{
  "n_kv_head": 3,
  "rope_base": 10000.0,
  "rope_fraction": 1.0,
  "qk_norm": false,
  "attn_scale": 0.102,
  "init_std_up": 0.022,
  "optimizer": "muon_variant",
  "beta1": 0.95,
  "warmup_steps": 200,
  "final_lr_fraction": 0.0
}
MLP neurons of a small language model. Each row is named by its layer, matrix (gate and up: input weights; down: output weights) and neuron, and shows model dimensions 32-287. Each number is 500 + 40 x the weight over its row's rms, rounded and kept within 0 to 999. Numbers have three digits each. A neuron's up and down rows have the sign that makes its largest values positive.
After each neuron's rows, "fires after" lists the tokens most often just before its 100 highest values on Wikipedia text that the model never trained on.

L8.gate797:547546478536497484612567570424504517431576478499487461478538429455522509545456530491467489462543509414542393440496411474492493521477481523477459439493473498530451503491453478503484476525446514395542557462479458506562516493493441496415458527472489535495516485524555509540518527532527476467506465456482477450526432524534512528535534489523495578515480442532532513406491465546534453483590476526577511557561525515479497510490556497563497537517456503483568506511469441506538502494574478478528475505452521555459463487436474468556586435506529487516486455523553512516480577505425516456553508408548468533471526494498555620488511481523482543517498459498533514543455540493490511522503482448490616500546555478515561500480480535520494507482464539520491537487504510572457513489540461
L8.up797:499516425556508449517565526553514450540495440569447509560494555535558500511496457575542453483478549529489482527486533537520439475552565519442525502523453551482466471489547518498509506472496440604555540578525574469499452526501462540523537433537448517506498525477479402450505525537469499537544491519501483521444513459469488508461502492510478450491522592539527472451485463479503495400479501541560530525514457527436524512574496526525540577479499453573610550555481552498399529423498492578519476517508483527508512443496533499483460553409476487438460457542577520466462533540466522533513469476473494527537518467519518544512573507475491496484546565499475498559489496450401494543581510445454479505516547537522447515542534467481489558506545540554490541495505546440459499559516488
L8.down797:575385506489499490409512469458503523485456466518518517540529576415516498488534470453542519556499534442494523522464545447488503507495485525532527498477459529488475468455513488400413521494478517556492548482478495500422480541526507472574547518591542509460563468567478486507548451479505459538528473510522510491458490519592593500464492480417516520525551517462551561533498526544569499533465476468525521438539475486437435483574448492430458561484531459438435473528574471480458455471497469545461508542483512468589483449531515492493502523509532526521448581539470522473532476568529528498472518510469549467499498418465496535491508524510490535492495523499541481443434470533469572461368544459499547486512587481525481457492490514478491476626577504532564523531505463513536500562500496
fires after: "| ", "/ "

L4.gate988:553513478457463487463527584453531460526508483423491548539437582495457476530467480397551504509500516499499454467549465503516462413495508503500501510497504499497530532464470491448496464511472433531491541506515479598436394465481556469405505540479533470450484499574480536451461445492514455424422515530494484504530434489524508518538521494562573509440536487489444573535500547500581486506447541502502420473528493486498479467585470531528523458563564567473531523472505563484610472402485522487472525466509506490461468480514483510526493568484546438457509503455504484495520504507534497542494577486509481474495537479510517512529468522536521519517520508476500463504480560442426497577549503521498493471538530540496547571439568494527468483437436492540466469444512506494539421505496500
L4.up988:466506514441549450481550526562553488552514533500454541512563533508446486551532523487545483371430516575431536549519491435506445409482516481524500471534472466505493490516526516535530575378496497568550487448406496536488437497469465516494493526581571460554462488501520455500470473565506491541512382524398562498459436452480510455531527431520496502542538527498545547531534577467469460531498516525511603523502572460504500515542531481555508413478494526511492485533433516509487477529502418503488501571492529454425490529455502506590502530561459488448541476529486459464531483482498546492473515481542484502473464495455494439455504445507449476552457505487528577515503479478538520434567557506438469499517553494465450489454448433469464493498487486471525543449524505489496483516491467
L4.down988:468514549486536477479497611490558501499463461482471478545501478597448511449516468472574567459512523464479558521488475428424488485518517476522501471591512473483480501549482525506534557480463468460429471516469593567501410579460502493488535555467481517541445468441536460442486485453489510548550486497506512464514404506489475458487466545502511465485469432472452473447456547510439408523482511459530561449463527491525498469528498466570573470474456564602515498552486534514535441509507455446490563566468467433469473504469542503506477567506474473470607460500460465502503557448529486518416543439487487452501490488457428452533573487571556478507512581505481550476458513532433505478500485581513480496551474473461518497506502485535471513518533410517455522486556504555485446528517418
fires after: "was ", "first ", "St", "a ", "is ", "been "

L4.gate838:467592501490478515464449554480487474421472528561486546531554502493518459475440486473530479541443577550447519498493388488551469516494526508505538526436456501505453487471494506542519506513530508535453480449534514467531493534476529481534493543463579509496496500513482477506466452502517480480446483519493521497546518494471515464503575527492491526569494580502527450536509503540496505618510505461508464463519539556538511466550530495509492437471512527446509600517481469482523472416518529457525426485540559602468477510511510418494511535604553491453503540488581442529499487558462530500559472530500497488436489499447554585508488493475529497485507510545569436556494475523524535499577478486575577542513473530481526510509575517489432500527561429443539491475478484435467463424487538
L4.up838:500470566495533459475527481420542482469528451483494514465510529535481471505498562496458487537519518494492461507462507486518503566511546504451543504401506505432503529456479412490506484428519491506539537436536540479482512492501486507506505479481508481470503533537484465537472481585482428505469514483525480497529459483558512506461569538532518602491483384475504517475516468543507506541510558601503491466498522482428469522539484458457450512503507456462531477483479431497532517529443462466427471515507515496513458458582474558520431564509439549485506486453573471441455501475562459559516576417446553481448475518509511538511481504547481572518529503491510511496462536525532542523529481521546552452521516539569468560497525517513435456487486452567443452536492498468473505546489449
L4.down838:516518484505456467514516526551520487513505481474519485437450492434370552534540511513568480487445498495522532497446480467526469499516511493467515457538556527544491493494503515493508479530546523448552536522530501592488519512422407530450497533487447463572524550425523486511530526531511457471574511484495475507471447510515520514516512478477522450499489462518485564515511576511547442468443506561570471483456495544470464497525457429489512494539548516476419565468507536502475468480513480543486542475536493484505468542489525506533518488514494533517482521508491597514554462447504528549499545441467534541504509495550418458525485496501425495504431511476495504443503553440536491548433518565470432514511562458486555518489478506487509472519538519570425560426498492520521523547496479
fires after: "-", "a ", "–"

L9.gate998:494563513471604491498514527488547517515484518530543466487556528433536563507462511485523492504490523457422487505533451465478534523472410418530512500472499529448494515463416467535507475512439475549540524539504488516560572510563518482540568438500544522489471480524495544538450480512496506489539478479535553461510436497482524507512556489513482459512567434428518473495479406590454517511522465504522481494508522518466548538580576448414555452478519509411528527514474534539540524537555480513524461496540533499472492438535543498613522439515512395474542544465513523466579509473541506473501504512541485504479448405525523528498482496483497457526472622452507448496458517488478547550460485452495475561526495464493412550499435494477495517453462520503543508521532554526513493497460534
L9.up998:518492526514549517491539501524493526499544475421451550509508525478520442540485518490498484561464524467427444460522546582484474587483449483495547496493490482467578448501478493485433558507520507469459409479493542525537446541578542531442530463578461500403524527553477476575447474482488491478518453562542515499523463482475430428513553462582493467448539511479542464539432487506467526478576481471555556473499486527545419539522516473518470482478549516499495571545446532452474467532529518554495591441469521523454481509463482516503440505586463508504498477494569556530459505494501493536427545590495571518486491485475558519442542476494508410473566524560545522479525469552551569536497488499520480468447507504553532468570646490471406491552502462534506479516478493586479468547499497
L9.down998:519506493517495495475486467475463487503478438488479480508537505629500475507472512454507485456504479487531494468483539504492561474460564456486417463411447549565510448481519573463516524476474583513508490502510521527479485514429496507464522464532477522528469491633427427416437444533463452468550483518558546457478495515469507447496485457550609466520568466468519531530519490504481428498508538425569490369492528538526459512567506504558489519590464509512469512465548572501472487473493469507496603542513430445519509529547424476538450496570483595482548496531522491560502508496500473515488549547556403442507449544523473505472542441494423459511515506516457457497471501437536492618483489480471474572524590487450484514532595576524543479474502504455505502460548432492514518554531504
fires after: "–", ", ", "and ", "-", "January "

L3.gate335:466491582522600552536478524480440475524511479483528531496556521510498503469459446486496479542478433478511461554485586488531541433495502481480539609449450588417556534507497490496489468519448501486458452521414479542554522515531524495545493506500408492487459522529518446476422493471528557462418548530521450582518550502530490482538429468491502487521476502483511489503581478597524475451488472499567420455525569484542501532400542568511515466511518452476488515529461588466415479376507565510484489511582509519495531516460477481494516489542482522498549531502423541441459517531523528572494509483527527498482544448485473472492543578462452428517556455499471419500506508490490476521421568450458521516551495459545564481527561475480525454456506521514494502497436508494472449490461482
L3.up335:463493505484452423501503463511509493525542556487526570508414480501492419493471513431486477502535517520495551448486566412491491536389546562541495563508496498452548507522428477555483457494526490444463578513508586485566436471511506526460515559506497544405546455463469462449518550457543482568517556559523510570506470461523521522476475501496503491475491539445542543489485485533532491520465448469499471449525494504602516429502499541461452486525481506470431483542547459456511501520444527469466484486478493529488487566487499499437549502465542542480439540534493543479511479514472483491433494508542461535527517541462606552511521503467528460459456617525466398514508502544475481512490488488449549498461600420588433500501519487513490390448465536473459534472553498534488482544526514
L3.down335:516526489492511486489481526482511510585496533504505471498507513409555554518438505533514525574533489530442603578465553478513501483458474487470509518511404510429551510491462522569534444477505468456456523553444490454516458460480461532440437504482467491424584476509459522445519517487494504515457575582499467529508591487523535520473499480463533481468543574483528546492505472537532494541463470464545507455496554507540496476501428496514508497524452457483476472439518503543430550465492498552497487509549529491471486506478526549444495491511453514517497558553420530438443471544585483451564497458515477529530432492520567576504539521432460465480524484491508413505449479471507492547372532496435523551512572450591422493517546463527523453478591512504495541413471484521579519585517427
fires after: "| ", "- ", "The "

L2.gate448:577486497421499548455478456541505548400349506520499539522521545458566517481508444490499484471474432464482496451456480526515479407533541504513501508491484556536495482476503431520428511525416435485448453511536470461530457498478430453502458479474516474488463510551524578476477508509489520572482470463530509395487523530487517442516445570463508454543439490604482488469550499528478489452583493539501512500511417490448473513523539506567500485604469486485493536453479492462535477539485502594548523537467528469490472469528488467510499452512521510497485449526511505462446495466487528475508547476491513525483488473536460553551419582520526527488570488451594516572516443475511461532549497489481509553479536510553477502490459496494549522533455541566514493565495517466480527491439571
L2.up448:542464531450564502476452496560524562473487535497513529507554509446501514485573489450541524542454539463502519505534532500574492516515548510553407536527552459569456488503590454532495453485533487508504455451561419487516506479527493477457485617430501551521440469400574529413474541586493582523518505414556548505535565458556511498471481549540522482492476493630501570445475493527466484508499501483483570497503497440468426479486459475500433522473540572543511521440493520521536440555488513521557499491511496490496517547525466478534469493485437577529498449502543455522528475478514510552465530523507497549494528519528468589512458540526488521484535542496469526579442421470495483502506543512479487587516548450561486428563510502493517495468487528532530592560491478475475449427471597
L2.down448:563509545468526514426459452548408518434397516545531504517515522486567536504562415457486524467471455457450455490484482501517506440501540494501509547482523534479505502405533460568464494574561435510460535475488496455545471468450455430471499468424441546499471527544522530484494527514509518494502445475520552454439496511523495403458410529491522440498559509573453504498510516491467520438558483516544482477554391476508475520513556536563483528574476502537472500467513489516478465502461461525494543554506492470533488499529501445543446493507537509559507470517514441504419467486594487492541551461454527497520482496515473584534445585540534520452566500459586499444542501442565487484434467462519520548509549520550465496438510466524505541529573510477515528532447428458530497541493582
fires after: "| ", "the ", "("

L3.gate744:545570543464499480475527512435537539477492484488474464517526587556435505513562480527484498507513513457453512502482541524510516479558551461454512541476531485461525443539499589427480542504440466480576495489481522504505420493493546571493435446542507511445429558539543508487546499474454523476591569540492466518513501450503454479517429490533466476494485509590457492548436452480480434486469460481497507455429439556476482475505503451533522500492439505527471571449495477511476518493452507526504483515559519532450589510533592546531543524530510429491562541540461482587482485544477470532538516459550561527543495475506517474448521519473453526447416551509393515520439481555528521496497568438429473539550465527505491473481480512515462539577538538543524436483631460521531517515546454
L3.up744:539476431548463458508530465553501539412490537518463494493482575517480453440463516462495560467485544428524553499533436507512484512431484612523415502473536484497451440504455488502456449508481419490522533508452461478504412468456458544449574556444541472545560521439464521561472547475517519535488601504509478553559506538516515469551507486531532440491530459570552508445497503570579478571500456569472515483495436493464517562457512563508482531471527487514470478511520454478489519454506422470464550499428609527446496528470501464472547484473542495449483479494511513501515542388491438530504473509481462507497563439542532487539542506433472479540493550455536479533493480563492517483529490506521550525494518381447508514446475484474504479493483506504462476534479547459511521471492525
L3.down744:574575548496480494529482469449554495493480472510502498452526554485456495536543492528522493533517518444482464538492558541511514490565509480460483550465494440488577475531487498453450569473476498510548458435465532499500481521468551569502477483469546474519421503541550497503464498516471545532443523499468460477568407519562503511540424512490440481503507468540460554492380479532513490491482491494549563408451475551472490475570469473576440451479403465529461562497523464526501469489514478489493546509500558533414551539527564557535491501564577449448481508499483573496485461555496543547536518517501515549515480488545468573500493469483506553495429566479432501541502448549509463493514542521413469526592480412539497470499496531436502492554492496552456456418548499492538472504530422
fires after: "| ", "on ", "was ", "is ", "a "

L2.gate989:503504581519452442493445453429540524538516500539484548506536492507497456428554485461442428504476406551545556542474507520533483506499539506501543541482554503497589511456476453454548520543523487490574536505540558432441488459437512481487501500528490451522502483531529541462428428523471514425475486558533510520425481475504535556563484508492427392515498507494505488521493515504488515566548448511529510509504449477507521496485460555535531499501492540474582466514562521529576479494542512497520543546519454597492529462492481498497527539526473455475474480530454546493526456523519433553433481584440469464442584368530473553506513538481549529516464538525506606528508434443498538594539487564495566509500475543474433515635515534549467520516466526475528481531486468588521486532531519
L2.up989:465536478466538484444453540499520498494552479495516507525509541486528526534504435518501512453457399524505490529519486454483514461477526477413550544463497504457503472518522566472508461484535507484484486517564449543517556498462543501472477542552504462538494554510515606515506487494549474497477555589489534525501536547458447611468539469590531586503523497546457561549525483495472449507503399508458488538489548403497480526519560564386446563505576511522580486446498563487515482473465467511534537453444573497504565424456511532446526464403403494482475456459567524479539484481524502508469494491511591487450452544459489580569530444492451536486535497484482528463506469454510482478454484521491501530511470442544446466533460468487449482509521496483492538512459480523503438518479473
L2.down989:557513598593454464560531476426513495478347442503528525441448449445533495474545541466516525523491539464483495519498497517481479518513494489504497419573518546506510466500572441473549489505444445509552485508478564479508496539457455514481562486469495531474508551496501443552464580535449539504516466452385444544485492508473512522466457488420503447421508581401538418460488525474578514496476605534534456498560441446536485508495470482406467434535486468540485513466516501526440505535552547443531435502502498550498433576483507503543498495505603472555529535509465529502501545547477492492529468483483455503550527508529481456556467496562526497498441440569497520464423490474496542459505504578536523440497514564471499503475529458546482458496545516514457498525531494440593481539515475
fires after: "the ", "a "